{
  "norm": "rmsnorm",
  "rope_base": 1860.0,
  "parallel_block": false,
  "init_std_qkv": 0.0246,
  "init_std_o": 0.00657,
  "lr_mult_down": 0.7,
  "final_lr_fraction": 0.05,
  "batch_tokens": [16384, 32768, 49152]
}
MLP neurons of a small language model. Each row is named by its layer, matrix (gate and up: input weights) and neuron, and shows model dimensions 32-95. Each number is 128 + 32 x the weight over its row's rms, rounded and kept within 0 to 255. A neuron's up and down rows have the sign that makes its largest values positive.
After each neuron's rows, "fires on" lists the tokens most often at its 100 highest values on Wikipedia text that the model never trained on. A number after a token or word is its count.

L3.gate21 [133 143  94  87 133 118  34 130 183 146 121 155 131 156  57 148  86 201 157 119 141 145 146 156 144 131 128 126 127 145  77 157 170 102 170 141 154 115 156 125 104 125 152 184  84 168 148 125 139 107  87 107 166 140 146  81 114 152 212 115 145 119  70 140]
L3.up21 [ 87 112 114 130 155  92 125 100 120 152  93 117 192 187 127 120 145 110 118 168 179 159 164  88 150 156 120 103 136 131 141 135 155 139 118  79 124 128  51 113 107 226 190  90 156 101 140 134 117 116 143 122 120 229 124 127 169  99 177 121 161 142  93 144]
fires on: "as" 31, "ied" 14, "att" 10, "z" 9, "ot" 7

L5.gate373 [126 164 135 141 139 113 115 107 139 144 163  95  77  74 127 112 163  69 136 164 152 118 130 161 148 134  66 151  79 198 133  91 109 150 131  81 157  80 176 158 130  74 138  97 123  94 135  87 117 114 139 128 140 123 119 117 121 121 140 128 240 127 178 150]
L5.up373 [120 163  66 129 118 138 165  93 162  69 199 124 113 110 143 124 138 194 105 189 111 157 159 145 154 113 120 184 121 122 164 108 143 161 155  95 191  93 130 125  93 113 137 113 107 111  96 118  97  93 125 147 107 108 179 120 159 126 160 130 132 191 142 103]
fires on: "c" 20, "I" 11, "s" 9, "ig" 6, "ul" 6, "ac" 6

L5.gate143 [ 94 150  53  83 147 128 184 182 165 152 158 109 130 145 120  82 102 125 102 146 121  68  94 139  83 102 147 126 160 103 192  94 148 151 182 214 134 104  99 151 115 120 118 141 117 110  86 135 126  87 160 110  50 149 172 118 137 153 146  81 106  89  91 159]
L5.up143 [150 152  84 129 160 106 145 107 129 111 113 169 146 131  93 169 135  96 157 104 163  71  92  94 160 141 174  77  92 102 142 136 122 158 109 146 146 114  94 100 171 155 169 126  41 105 176 182 137 109  68  93 117 108 134 175 136 145  77 104 147  78 142  77]
fires on: " m" 100

L3.gate2 [150 116 157  90 142  94 153  77 174 137 215 130 125  96 138 123 108 121 138 130 114  83 106 169 147 118 155 126  49 143 138 115 130 179 103  98 133 104 154 103  56 150 130  95 125 109 196 100 107 154 152 136 179  83 137 120 137 120  95 143 175 153 119 159]
L3.up2 [103 116 150  93 157 167 141 139 125 114 166  86 142 147  97 112 105 115  97 171 156 169  94 147 183 183 128  93 136 115 101 151  98 165 150  91 165 158 141 185 100 145 147  90 219  97 139  95  97  96 112 195 138 109 133 136 112 146 105 163 163 128 161 159]
fires on: "e" 41, "ul" 18, "ot" 8, "s" 8, "he" 6

L5.gate80 [132 104 133 182 149 134 138  97 183 127 157 146 129 130 162 156 126  95  89 131 172 151 144  94 112 139 124 167 129 143 115  71 156 129  64 206 125 156 102 214  89 154 107 124 149 125 139 110 118  93 116 132  91 113 205 123  65 134 123 115  95 113 133  98]
L5.up80 [131  95 144  76 145 111 214  66  87 125  99 112 158 136  77 166 179 106  90 127  92 159 116 122 105 158 170 146 136 112 121  60 109 143  93 140 102 125 168  86  89 112 134 157 111 102  96 120 134 173 146 119 119  63 131 160 122  64 197 186 138 108 185 129]
fires on: "ak" 29, "g" 26, "ad" 8, "ac" 6, "is" 5, "io" 4

L9.gate310 [102 122 135 172 143 149 179 125 181 105 142 125 124 132 144  67 140 131 162 151 154 135 109 103 102 165  99 162 129 141  92 132 100 106  93 169 108 116 120 157 126 197 147 146  81 140 123 103 152  79 167 148  80 211 138 158 127 169 195  73  54 137 164 153]
L9.up310 [165 186  95 114 149 171 141 129  66  82 128 134 167 160 120 159 140  69  84 162  90 118 121 159 167  74 153 143 161 133 134 175 132 137  64  65 181 133  92 197  76  92 168 147 169  76 101 199 136 172 116 132 127  87 182 164 142 135 135 115 168 144 141 125]
fires on: "\n" 14, "is" 12, "ol" 11, "iv" 11, "ac" 9, "or" 7

L3.gate313 [157  76 122 128 112  64 155 194 115 141 133 148 137 192 136 117 124 175 132 134  65  88 157 127  82 140 114 120 110 175 138 185  98 139  91 147 149  50 132 140  91 129 119 118 141 123 181  91 150 128  94  94  77 146 113  85 114 137 125  92 128 141 198 163]
L3.up313 [133  82 105 120  60 140 126 117 113  87 137 142 127  92 156 144 183 134 153 127  43 113 106 120 142 119 164 138 152  88 155 142 137 155  68 177 131  98 108  69  76 171 143 152  74 130 126 141  91 184 149 100 173 198 137  77  83  71 114 120 145 141 153 164]
fires on: " (" 100

L7.gate195 [115 103 119 116  90  78 179 105  78  84 125 144 100 169  74 187 165 102  90  93 140 107 134 113 100 120 156 120 108 122 110  49 116 110  90 115 155 121  90 116  90 104 146 153  88 162  78 157  92  67 117  56 129  68 145 147  93 159  60 112 133 113 114 136]
L7.up195 [139  67 112  79 132 142 130 101 100  98 115 126 172 124 113 183 119 100 112 158  61 126 122 152 132 140 133 127 157 124  59 110 107 129 148  71 162 119 187  94 117 132 125 132 140 135  83 150 124 153 152  55 136 103 143 144  97  89 134 100  87  98  51 158]
fires on: ")" 68, "L" 7, "A" 7, "H" 6, "N" 4

L7.gate123 [125 138  71 104  90 126 144 178 112 128 100 122 155 156 160  90  73 135 123 187  79 125 149 149 110 149 120  82 134  81 117 166 143 117 114 135  99  67 132 133 107 116 114 109 102 156 138 146 111 137 148 106 138 138 160 145 131 156 110 129 124 114 145 144]
L7.up123 [146 131 107 173 101 136 123 166 127 116 136 138 180  99 207 114 101  77  61 174 154  68 151 136  62  79 141 145 156 163 131 120 140  94 130 128 116 139 131 163 140  95  51 128 140 144 135 154 124  70 116 153 125 114 103 168 126  92 137 130 139  99 160 106]
fires on: " L" 18, " Mar" 13, " Jan" 11, "ak" 9, "ann" 7

L5.gate347 [ 97  83  80 178 124 108 136 143 184 191 137 138 114  49 135 135 105 128 131 149  98 109 167 184 122 128 119  96 149 141 108 114  53  80 133 123 127 156 117 124 108  54 114 130 160 169 119 139 154 143 121 153 103 116 113  71  71 125  83  83 105  45  86 192]
L5.up347 [102 146 109 105 131 105 120 187 187 111 139 166 136 109 140 162  92 121 176 175  50  43 164 169 140 118 118 176  89 157  99 124  68 143 101 134 191 140  62  98  84 124  92 138 113  70 133 197 156 150  80 119 125  91  81  78  78 157 138 124 153  75 103 174]
fires on: "\"" 64, ")" 31, "s" 4

L6.gate147 [101 100  95 119 131 141 115 110 148 132 130 110 100 117 158  98  99 146 196 126  69 147  90 128 102 162 170  97 179 173 152 116 144 117 185 158 125 161 111 109 150 158 163  73  95 139 155 187 149 138 107 116 124 143 196  80 172 134 111 112  97 108 116 153]
L6.up147 [104 148 184 125  74 102 153 139  68 154 155 103  90 102 109 132 136 124 161 120 130 120 142 101  76 128 152 151 118 179 107 135 192 147 100 102 139 185  93 139 137 166  83 186 101  68 100 109 196 147  88 112  90 143 171 121 158 156 126  85 146  72 107 131]
fires on: " f" 28, "e" 26, "el" 20, "qu" 11

L7.gate406 [133 114  78 127 103 145 107  96 102 111 152 151 141 113 111  99 172 128 159 172 138 122 162 126 151 135 201 104  75 155 123 107 158 103 113 110 104 177 122 148  59 117 146 163 119 113 136 143 144 128 122 157 109 107  83  81 153 121 186 112 117  88 158  98]
L7.up406 [ 99 131  76 146 128 141 142 137  95 162 145 119 153  98 100  99  90 159 124 125  97 134 161 118 119 112 124 138 128  97  86 127 179  97 115  73 152 163 158 153 105 134 130 144 118 127 155 140  97 125 106 178  94 107 118 113 145  97 184 110 105 126 175  76]
fires on: "\n" 35, " University" 14, " team" 10, ";" 7, ");" 6, " by" 4

L5.gate136 [108 120 104 148 107 130 138 167 175 160 154 129  80  99 159 232 113 170 150 175 133  71  91 117 121 152 159 140 126 149 138 148 130 136 181  97 105  85 146 141  63 120 126 127  84  45 146 128 147 119 120  85  85 134 196 112 193 172 138 126 150 140 154 135]
L5.up136 [159 102 169 107 179 182 128 168  94 162  36 116 147 223 137 140 117  99  23 113  90 102 108 136 160 132 148 198 133  58 154 100 156  80 159 140 122 107  94 132  96 149 171 131 168 149 123 127 132 125 162 156  63 167 148 162 117 154 148 161 138  97 137 112]
fires on: " two" 30, " three" 28, " one" 13, "ix" 11, "ive" 9, "wo" 4

L7.gate95 [172 122  83 149 141 174 172 132 148 166 208  80  82 104 122 101 107 125 128 166 121 129 142 127  72  95 154  69 134 112 119 107 166 189 165  55  88 157 156 140 150  97 132 176 198 107 100 114 120 131 113 170 153 160  68 136 125 145 121 108 142 145 111 117]
L7.up95 [ 78  94 139 138 130  95 169  63  97 112  96 143 113  67 112 172 198 145  93 115  95 165 145 163 199  85 154 153 100 135 125  57 115 139  97  79 181 100 189 126 160 101 106 107 127 167 104 150 145 114  99 147 149 104 119 119  96 115  91 143 185  99 139 111]
fires on: " E" 14, " sy" 11, "2" 11, "|---|---|---|---" 7, " B" 6, "8" 6

L5.gate336 [128  44 174  86 100 138 124 139  96  69  54 175 168 139  90  79 135 180 126 149  95 147 112 132 125 175 110 125 176 128 134 141  72 152 102 129 119  89  59  95 180  87 145 105 137 131 126 113 155 116 147 100 156 139 125 126  67  92 103 110 150 200 114 125]
L5.up336 [135 110 168  85  71  91 118 144 181 131 114 122 126  85 119  67 144 147 119 209  53 121  79 158 102 204 129 133 173 135 124 128  76 142  97 175 111 112 114 129 183 167 103 124  78 154  80  86 108 143 122 111 107 124 121 141  54 103 147  97 163 147 142 177]
fires on: " (" 100

L5.gate164 [155 165 112 156 125 166 107 114 133 163 182  98 175 157 115 116 106 109 173 110 135 146  98 125 113 145 138  95 115 149 103  79 160 162 135 149 147 155 137  77 112 172 127  83 118 159 114 127 142 134  91 156 129 142 152  94 149 149 158 178 119 165 114 131]
L5.up164 [122 151 101 131  65 110 173 126 112 162 191  89 131 113 133 142 159 163 193 185 144 134  86 147 157 149 164 132 123 117 145 102 166 166 129 207 103 102  82 116  89 128 174 147 166 112  97  70 226 138 172 121 124 116 147 133 173 153  96 150 131 148 121 103]
fires on: " f" 16, " cl" 15, "ed" 9, " k" 8, "el" 7

L10.gate277 [151 155 128 116 162 156 139  86 148 122 192 114 146 128 125 144 117 144  48 145  87 123 114 158 168 130  87 152 185 201 184 121 133 166 145  68 179 131  92 137 104 153 184 126 136 129 150  92 119 179 128 138  96 104 157 155 163 164 132 120 134 132 152 155]
L10.up277 [109 131 140  76  74 143 163 119 116 148 170  97 174  99 201 146 222 185 174 108  58 147 159 191  97 110 115 121 122 126 123 107 132 149 157 137 142 128 141 115 126 183 128  63 132 141 130 111 115 135 146 115 147 168 142 129 136 123 154 116 142 159 139 127]
fires on: " was" 35, "." 19, " also" 7, "ot" 5

L6.gate387 [174 142 108 102 138  79 128 108 121 140 224 142 148 103 135 107 132 105 147 110 123  95 186 136 141 105 134 160  71 205  97 144 136 122 150 145 144 179 148 136 156 170 154 105 124  83 104 171 149  73 147  84  68  72 124 123 129 142  83 128 158 129 158 102]
L6.up387 [107 180 110  68 105  99 103 148 178 109 140 120  88 106 159 153 119 144 113 108 168 162 180 149  67  96 157  40 107 117  98 125 187 153 122 129 142 188  90 102 139  87 132 140 131 152 150 131 188 122 112  94 134 132  85 160 122 139  89 139 156 201 133 109]
fires on: "S" 71, " S" 29

L6.gate12 [131 119 122  86 161  85 106 113 141  95  88  75 113 153 129 210  88  95 166 139 126 154 109  92  76 127 114  74 105  95 157 166  73 144 147 113  87  83  81 166  73 137  79 157 137 138 163 158 147 164 102 137 178 118 109 129 165  97 138  98 151 135 183 124]
L6.up12 [163 154  81  62 141 140 121 131 148 109 150  72  91 123  84 139 125  86 129 165 103 113 125 114  94 122 126 138 104 157 109 190  55 143 128 138 102 132  78 158 140 132 109 121 132 117 172 138 139  99 124 104 148 169  98 121 121  22 119 103 128 197  93 179]
fires on: "ite" 17, "y" 17, "th" 8, "ath" 7, "ate" 7, "ence" 6

L3.gate146 [148 115 116 184 165 138 130 153 128 153 137 105 121 138 161 148 131 132 123 119 140 118 118 139 167 132 116  95 125 115 144 119 151 122 126 128 112 121 148 149 138 145 161  80  98 189 136 130 119 208 158  95 135  60  92 123  95 120 188 158 131 127 142  22]
L3.up146 [102 174 138 143 135  74 158  73 126 150  87 172 140 215 138 176  95 160 138 151  98 188 152 181 132  57 120 143 140  98 139 116 120 144 100 143 101 152 151 111  99 126 144  78 139 138 172  60 131 157  95 126  79 148 135 114 131  95 148  80 146 133 141 145]
fires on: "=" 44, "1" 28, "2" 17, "4" 8

L5.gate104 [134 132 157 124 120  87  57 129 153 135 131 135 138 138 132 156 160 117 216 218 153 107 222 127  67 161 197  85 141 155  78 107 128 112 139 119 100 104 139 120 104 140 137 128 193 121 123 182 141 105 147  89 138 125 110 170 129  67 107 107 157 177 154 108]
L5.up104 [140 141 139 110 111 107 113 118 134 165 175  96 129 171 195 153 112 166 137 134 149 130 162 160  70  86 114  74 119 148  77 129 163 200  71 121 111 214 142  89 153 102 112  69  82 146 189 156 141  86 138 114 129 165 133  88 100 126 149 118 210 173 137 165]
fires on: " S" 100

L10.gate217 [138  98 138 128 101 159  90 140  83  99  88 139  99 132 154 137 148 173  92 145 144  89 123  68 124 177 133 116 121 178 168 165  68 166 111 158  97 159  41 108 145  81 114 156  88 139 167 156 163 124 133 113  92  89  67  81 150 163 175 143 180 135 100 113]
L10.up217 [122 113 118 106 106 115 126  72 153 123 135 138 192  77 119  71  83 142 191 127 164 114 203 113 139  81 151 188 155 143 132 131 151 100 108 131 142 148 111 163 119 109 127 131 105 132 101  83  89  86 174 109 182 156 157  82 131  91 167 180 110 132 108  62]
fires on: " cent" 20, "and" 12, "st" 10, "ust" 9, "et" 8, "ent" 7

L9.gate391 [ 73  70 118 128 138 118 139 162 180 126 172 136 158 159 115 142 102 159 117 140 142 110 112 134 141 132 154 148  81 110 107 146 179 141 133 125 163  86  95 165 145 133 139  92 122 133 192 127 119  77 198 172 102 163 204 133  82 132 200 173 116 116 155 143]
L9.up391 [105 137  82  70 203 130 193  81  88 136 136 126 120 116 114 158 101 113  35 157 124 110  85 118 167 108 208 121 173 108 148 139 151 169 101 130 164 133 105  29 118 196 105 145  79 137 135 134 110 154 109 151 135 151 126 166  93  92 114 142 154 113 149  75]
fires on: "i" 40, " m" 38

L2.gate122 [119 151 130 149 129 133 121 136 140 138 112 110 101 123 120 138 176 123 182 161 157 165 127  83 140 115 150  83 147 145 175 144 125  90 111 105 166 114 110 166 146  88 109 152 111 103  88  77 148  59 113 131 107  82  70  74 163  99 122 167 160  45 108 142]
L2.up122 [ 96  85 145 111  97 123 113 176 181 142 131  41 133 125 168 145 136 150 153 128 120 203  95  94 151 142 183 110 157 152 136 142 114 128  60 103 172 155 150 123 172  75 100 106 144  74 175  96 121  96 103 143 129  54 115  56 127  80 124 152  98 107 105 141]
fires on: " T" 63, " Z" 37

L2.gate187 [152  95 144  72 109 138 177 183 175 104  69  88 119 115 134  93 104 143 137 171 118  89 128 137  98 134 163 125 154 183 109 117 183 123 170 143 127 100 109 171  88 147 124 124 159 137 132  70 120 136 150 171 160 136  95 145 123 153 119 115 111 146 143 161]
L2.up187 [142 102 136 100 169 120 169 133 136 126 107 154 111 143 132 160 173 175 147 139 150 115 124 111  98 136 130  76 111 117 155 157 165 132 120 114 147 135 107 117 128 133 165 119 180  77 110  86  94  95 153  90 119 168 114  98 201 126 141 185 122 125 152 126]
fires on: "iam" 21, "em" 13, " also" 12, "ond" 10, "ed" 10

L9.gate29 [ 88 158 164 135 122 139 121  92 110  63 135  73 100 155 128 171 125 153 178 141 127 133  99 124 169 153 183 125 177 180 113 170 114 135 125 105 141 137  81  93 150 150 187 172 102  90 145  95 130 135 151 110 155 155 138  87 125  91 102 112 162  55 151 138]
L9.up29 [116 157 157 106  86 153 177 105  96 122 148 128  99 160 103 151 117 154 104 179 118 115 122 145 153  92  85 113 188  97  88 121 117 177 118 124 122 153  95 119 164 138 184 145 160 138 112 120 111  89 146 101 152 134 126 158  71 111 175 162 129  95 132  65]
fires on: "\n\n" 41, "ing" 15, "1" 11, "." 8, " I" 6, "d" 4

L6.gate328 [142  97 177 119 172 129 115 125 101  75 109 144  96 139 101 136  84 127 117 120 135 106  96  97 103 106 117 128 156 160 112 153  79  93 107 116 115 100 157 132 121  98 140 147 159 139 105 108 175 129 163 124 205 108  99 117  99 127  91 166 128  46 111 165]
L6.up328 [128 155 138 109 168  94 136 193 113 151 153 126 129 140 135 153 114 103 185 125  82  75 201 159 138 132 163 187 145 154 165  82 112 101  95 117 148 145 143 139 158 123  85 105 103  92  63 141  74 169 154  97 109  80  97 128  97 117 142  96 164  52 128 130]
fires on: ")" 100

L2.gate408 [134 108 139 138 135 119 162  95  91 132 152  79 171 206 172 133 192 137  80 139 104 143 137 137  82 175 161 106  84 214 154  71 147 154 100 151 116  70 187 107 122 152  87 115 155 139 145 136 139 124 108 124  71  94 176 117 107  91 177  95 134 111 214 131]
L2.up408 [129 102 139 133 158 147 108 156 133 132 121 132 190  78 141 148 142 123 174  72 127  56 109 152 105 123 164 142 139 171  72  58 192 134 149 108 142  64 161 104 129 149 104 141 190  79 152 194  63 127 115 119 140  96 147 126 126 115 123 165  64  98 129 134]
fires on: "ak" 43, "ad" 36, "ok" 19

L5.gate70 [103 160 146  89 123 163 178 177 148  99 162 149 146 110 145 104 114 156 105 148  94 136 140  86 160  99 203 112 198  69 130 124 158 155 143 149 122 127 135 110 154 109  79  90 144 144  96 118 159 105 213 162 146  74 114  64 168  71 118 128 187  84 111 119]
L5.up70 [ 46 123 139  15 138 127  91 144 132 134  39 135 192 117 124 117 122 118 197 112 108 139 167  59 174 118 110 141 151 135 132 154 144 139 110 137 111  91 127 154 148 126 109  87 134 152 133 151 148 156 167 148 125  99 128  54 115 104 170 191 107 117  94 161]
fires on: " T" 95, " t" 5

L7.gate242 [146 134 139 176 118 137 170 101 172 113  78 141 152 166 118 131 113 185 145 132 128  98 179 150 102  80  66 121 111  64 160 155 117  89 124 127 147 107 122 146 145 138 153 128 114 148 131 128 111 100 150 156 159 147 137 145 161 128  76  99 128  94  96 104]
L7.up242 [176 119 140 112 135 157 116 133 150 115 101 141 148 169 159 130  95 140 151 157 153 132 163 155 114 100 168 116 114 128 146 107  93  87 163 128 142 117 137  99 122  95  40  66 164 167 103 145  92 137 163 131 127 159 135 131 117 117 129 116 134  29 134 115]
fires on: " " 83

L3.gate51 [104 155  95 155 121 165 113 160 113 135 100 165 191 164 101  64  99 182  94 137 111 138  74 107 149 184 106 145 159  99 126 142 157 142 135  87 125 108 184  99 174 132  94 163 147 155  83 174 124  82 116 155 148 135 189 161 104 129  95 120 144 119 176 112]
L3.up51 [114 126  93 164  43 184 156 150 107 133 153 147 160 129 134 118 124 152 110 148 180 161 121  83 164 165 125 149 127 122  98 141 173 118 217 118 141 140 112 174 127 135 142 169 146 168 101 111  56  41 145  43 118 137 158 107 160 126  85  81 108 103 155 106]
fires on: "inal" 30, "iv" 14, "ur" 12, "ive" 8, "ious" 6

L6.gate296 [121 125 147 170 133 181 127 109 192 167 129 152 107  94  80 207 173 105 100 128 140 119 167 152 136  88 156 109 133 132 123 144 184 214 135  51 134 120 121 137 126 135 173 126 205 105 147 141 192 103 203 159 169 124 127  91 172 154 157 135 125 106 134 154]
L6.up296 [166 108 158 195  61 162 116 134 172 159 147 119 107 143  90  99 126 153 143  90 146 186 202 171 124  95 156 151 137 144 109 127  92 142 101  96 125 151 144 124 123 117  90 110 139 136  94 175 114 180 186 193 117 158 132 112 149 100 120 171  90 112 180 121]
fires on: "ment" 31, "\\" 10, " En" 10, " elect" 10, "e" 7

L2.gate89 [132 135 150 102  96  96 107 132 137 136  93 118  94 107  86 125 134 156 139 147  79 178 121 140 134  84 165 141 120 119 140 166 100 162  94 102 118  98 172 107 118 163 134 139 128 105 132  88 167  68 137  99 120 145 109 107 151 103 137 118 137 105 148 178]
L2.up89 [140  80 140  95  90 114 123 134 135 109 147 122 165 106 126 108 148 149  78 108 107 121 128 107 102 137 159 152 175 190 132 122  82 128 129 123  99  71 175  34 144 156 125 113 122 187 116  99 154 179 146 185 123 175 158 131  83 116 111  79 113 205 113 154]
fires on: " (" 100

L10.gate123 [101 123 110 119  70 187  33 134 135 143 110  87 110 113 125 170 139 120 169 119 137 125 163 133 177 100 100 149 110 163 113 138 104 130 123  90 128 152 120 123 153 114 135 129  80 100 164 134 157 105 193 156 139  94 207 122  77 145 149 134 139 111 144 119]
L10.up123 [125 124 133 113  81  97 180 114 135 161  85 111  55  70 118 135 151 137 144 110 104 148 115 127 136 156 101 164 143  76 151  81 112 217 111  96 122 121  86 105 150 141 171 209 178 186 143 112 128 111  82  76 113  95 134 153 148 129 106 146 108 103  99 173]
fires on: " B" 49, " Sc" 11, " sc" 9, " b" 6, " rel" 4

L2.gate284 [ 81  74 138  83  55  96 153 152  72  62 100 108 153 144 142 193 165 144 107 111 124  98 123 142 150 173  99 130 130 126 117  99 108 130  45 127 184 111  79  85 183 129 128  87 108 107  99 113  90 148 116 116 162  81 155  95 120 104 135 121 148 138 134  96]
L2.up284 [110 114 162 101  57 157 152 115 114  86 106 164 133 152 128 159 140 118 131 126 105 116 147 126 155 147  60 129  93 100 113 136  98 133  98 113 141  97  91 127 145 147 125  82 107  92 127  77 118 141 109 101 174 147 126  73 123  81 129 110 119 125 170 117]
fires on: ")" 59, "\n\n" 26, " is" 11

L2.gate7 [122 160 114 114 122 117  93 134 176 168  89 114  68  91 142 158 142  85 154 105  62 125 104 158  84 124 131 199 125 115 155  92 145 123 106  90 171 132  92 162  51 168 131 139  98 142 147 120 111 117 111 123 147 125  85 154 126 158 137 138 143 149  46 169]
L2.up7 [166 151 100 124 125 191 134  53 203 141 149  89 128 151  88 152 131 152 177 134 211 145 141  92 120 163 101  96 113 114 140 176  63 161 127  98 172 113 180  99 158 151 185 156 134 124 121 107  63 115 107 186  95 156 139 109 121  69 138 193 205 158 122 140]
fires on: "om" 32, "ord" 27, "il" 20, "ast" 8, "ap" 6, "h" 4

L9.gate40 [105 139  96  96 142 203 155 154 153 135 203 112 145 159 174 107  38 203  91 139 140 104 119 128  99 140 103  88 168 123 137 127 153 156 178  91  95 121 131 125 168 171 134  80 164 112 154  60 162 124 141 113 144 139 126 117  99 144  91 111 144 120 148 118]
L9.up40 [116 143 148 159  81 146 122 154 137 137 123 176 145 111 137 152 117 108 144  59 133 149 106 167 109 109 114 130 134 112 217 126 152 194 167 164  54 120 162 125  74 136 131  88 176 161  98 159 134 118 106 138 127 169 143 141 151 108 158  90 124 134 160 135]
fires on: "." 92, ")." 4, "\"" 4

L9.gate201 [137 139  64 141 191 108 121 100 123 106 131 130 145 160 109 133 115  92  85 157 119 134 132 146  86  85 124 117  97 183  91 125 116 164 156 116 116 119 130 118 118 142 123 122 154 190 101 135 130 132 155 126 141 108 122 112  95 140 127 153 128 104 139 133]
L9.up201 [142 134 137 139 154 120 179 136 114 141 183 151 171 102 126 138 132  84 102  99 142 109 153 172 105  73 109 140  96 146  60 149  92 168  63 120 134 139 199 130 119 167 140 190 160  88 185 115  76 168 166 178 135  94 137  76  98 154 141 158  97 122  42 107]
fires on: "ak" 27, "g" 12, "ime" 10, "ad" 8, "ate" 6, "er" 6

L6.gate231 [161  96 111 140 131 166  85 145 110  78 136 173 178 157 111  85 112  72 132 152 100 136 148  79 109 158 119 150 170 111 165 108 152 104 113 124 139 168 137  86 131 170 134 105 148 176 109 123 168  90 114 164  88 149 172 166 107 112 111 122  72 138 146  97]
L6.up231 [154 114 144 155 164 146 103 129 154  94 120 139 130 217  77 125 139  91  90 187 123 120 159 110 102 137 129 116 154  86 106 141 143 138 162 108 123 166 209 115 113 154 155 103 179 179 107 114 151 160  97 120 106 142 138 163 136 144 130 119  98  98 132 151]
fires on: " " 57, "4" 26, "3" 5, "5" 5, "17" 4

L3.gate323 [185  90 164 122  88 107  97  85 149 124 183 178 136 119 120 145 127 135 218 118 121 157 155 141 115 134 175 107 151 216  81 155 180 149 147 143 122 139 194 125 127 133 141 132  95  96 143 131 106 190 108  95 114 110 121  88 142  85 108 132 149 140 181 154]
L3.up323 [149  99 148 134 114 125 113 144 173 122 146 101  85  73 165 115 109 105 126 127 170 160 112 102 139 119 114 113 113 182 139 154  60 122 122 164 115 169 187 104 138 102 119 171 119 169 139 192 159 158 106 150 167 106  97  88 118 117  61 119 160 101 135 163]
fires on: "ampions" 29, "s" 27, "ss" 26, "x" 11, "S" 5

L3.gate56 [108  83 133 173  66 163 117 136 165  86 124 151 175  60 110 103 135 155 139 115  73 164 156 130 122  89 129 153  84 179  88 179 131 168 158 107 165 156 153 188 104 113 133 111 199  92 110 174 151 149 151 119 185 113 194  92 184  86 122 161 138 159 114  83]
L3.up56 [169  61  95 128 110 167  75 144  88  93 144  72 153  97  75  94 162 110 115 138  84 177 118 162 136 180 149 150 130  54  99 181  67  96 147  76  81 158 110 129 103 114 102 134 115  93 182 113 114 113 162 152  90 146 140 135 128 124 152 105 157 143 133 151]
fires on: " elect" 26, "0" 18, "ut" 17, "y" 10, "ment" 8, "ate" 6

L9.gate250 [170  98  91 158 115 126 165 163 115 130 197 119 160 129 106 107 146 110 190 141 114  60 152  74 162 144  95 132 154 155 140  91 139 151 136  74 187 140  66 106 102 139  46 103 133 113 122  62  98 165 107 120 144 119 131 112 126 158 110 148 170 125 151  96]
L9.up250 [174 143  98 100 195 114 162 158  87  86 110 136 152 148 155 123  87 208 150 132 169  76  71  74 103  95 181 157 138  91 101 140 143 137 126 136 178 123  40 108 135 101 200 138 143 116  73 121 153 112  94 121 107 100 124 157 175 129  94  84 128  81 119 110]
fires on: "." 60, "1" 12, " " 11, "2" 11

L3.gate404 [150 179 109 169 127 161 118 121 146 146 161 141 148 154 160 171  92 101 104 114 153 109 101  98 132 107  81 146 134 117 136 130 100 153 125 129 104 149 142 118 113 220  81 151 134 189 145 158 188  67 167 147 163  64 107  97 114 114 100 108 106 140 112  67]
L3.up404 [136 192 134 107 127 153  98 128 147 126 171 137 134 151 129 174 111  85 111 148 157 139 106 168  65 124  88 115 127 105 155 102 103 137 155 143  92 138 155 100 126 158 123  37 146 190 106  69  90 144 110 119  94 137 101 122 146 114  77 109 125  91 125  74]
fires on: " " 54, "res" 26, "4" 4

L2.gate183 [128 123 138 105 106 146 108 113 116  61 112 157  94 159 181 119 141  98  99 105 154 119 187 140 117 156  87 132 104 129 107  79  97 142 145 111 101 136 107  89 131  69 125  83 119 130  73 123 151  92 141 129 195 114 138  95 117 140 133 154 142  80 130 148]
L2.up183 [138  94 182 141 127 166 159 107 154 137  82 106 124 141 136 178 159  94 111 147 150 131 153 109 100 130  70 120 143 120 112  91 127 194 136  93 139 180 142 157 130 117 123 119 168 112 101 112 101 146 143 114 218 117 143  95 152 168 155  97 117 126 131 125]
fires on: " is" 92, "ot" 8

L10.gate121 [110 220 154  83 125 113  68 161 133 120 136 133  51 127 134 110 106 115  74  71 114 142 131 168 143 117 110  96 121 148 163 101 171 146 170 180  78 147 109 181 107  87 138  93 141 140 138  97 120 112 131 169 104 187 149 165 143 131 173 100 135 106 134 140]
L10.up121 [104 110 175 152 109 200 140 129 145 137 155 152 138 179 108 126  97 104 127 179 127 111 147 147  68 106 104  98 147 143 133 125 128 192 198  94 113 158 131  41  81 111 168  73  97 141  77  97  97 180 138 122 138 184 104 166 140 122 123 106 137 123  87 124]
fires on: "." 61, "6" 8, "1" 7, ")" 5, "2" 4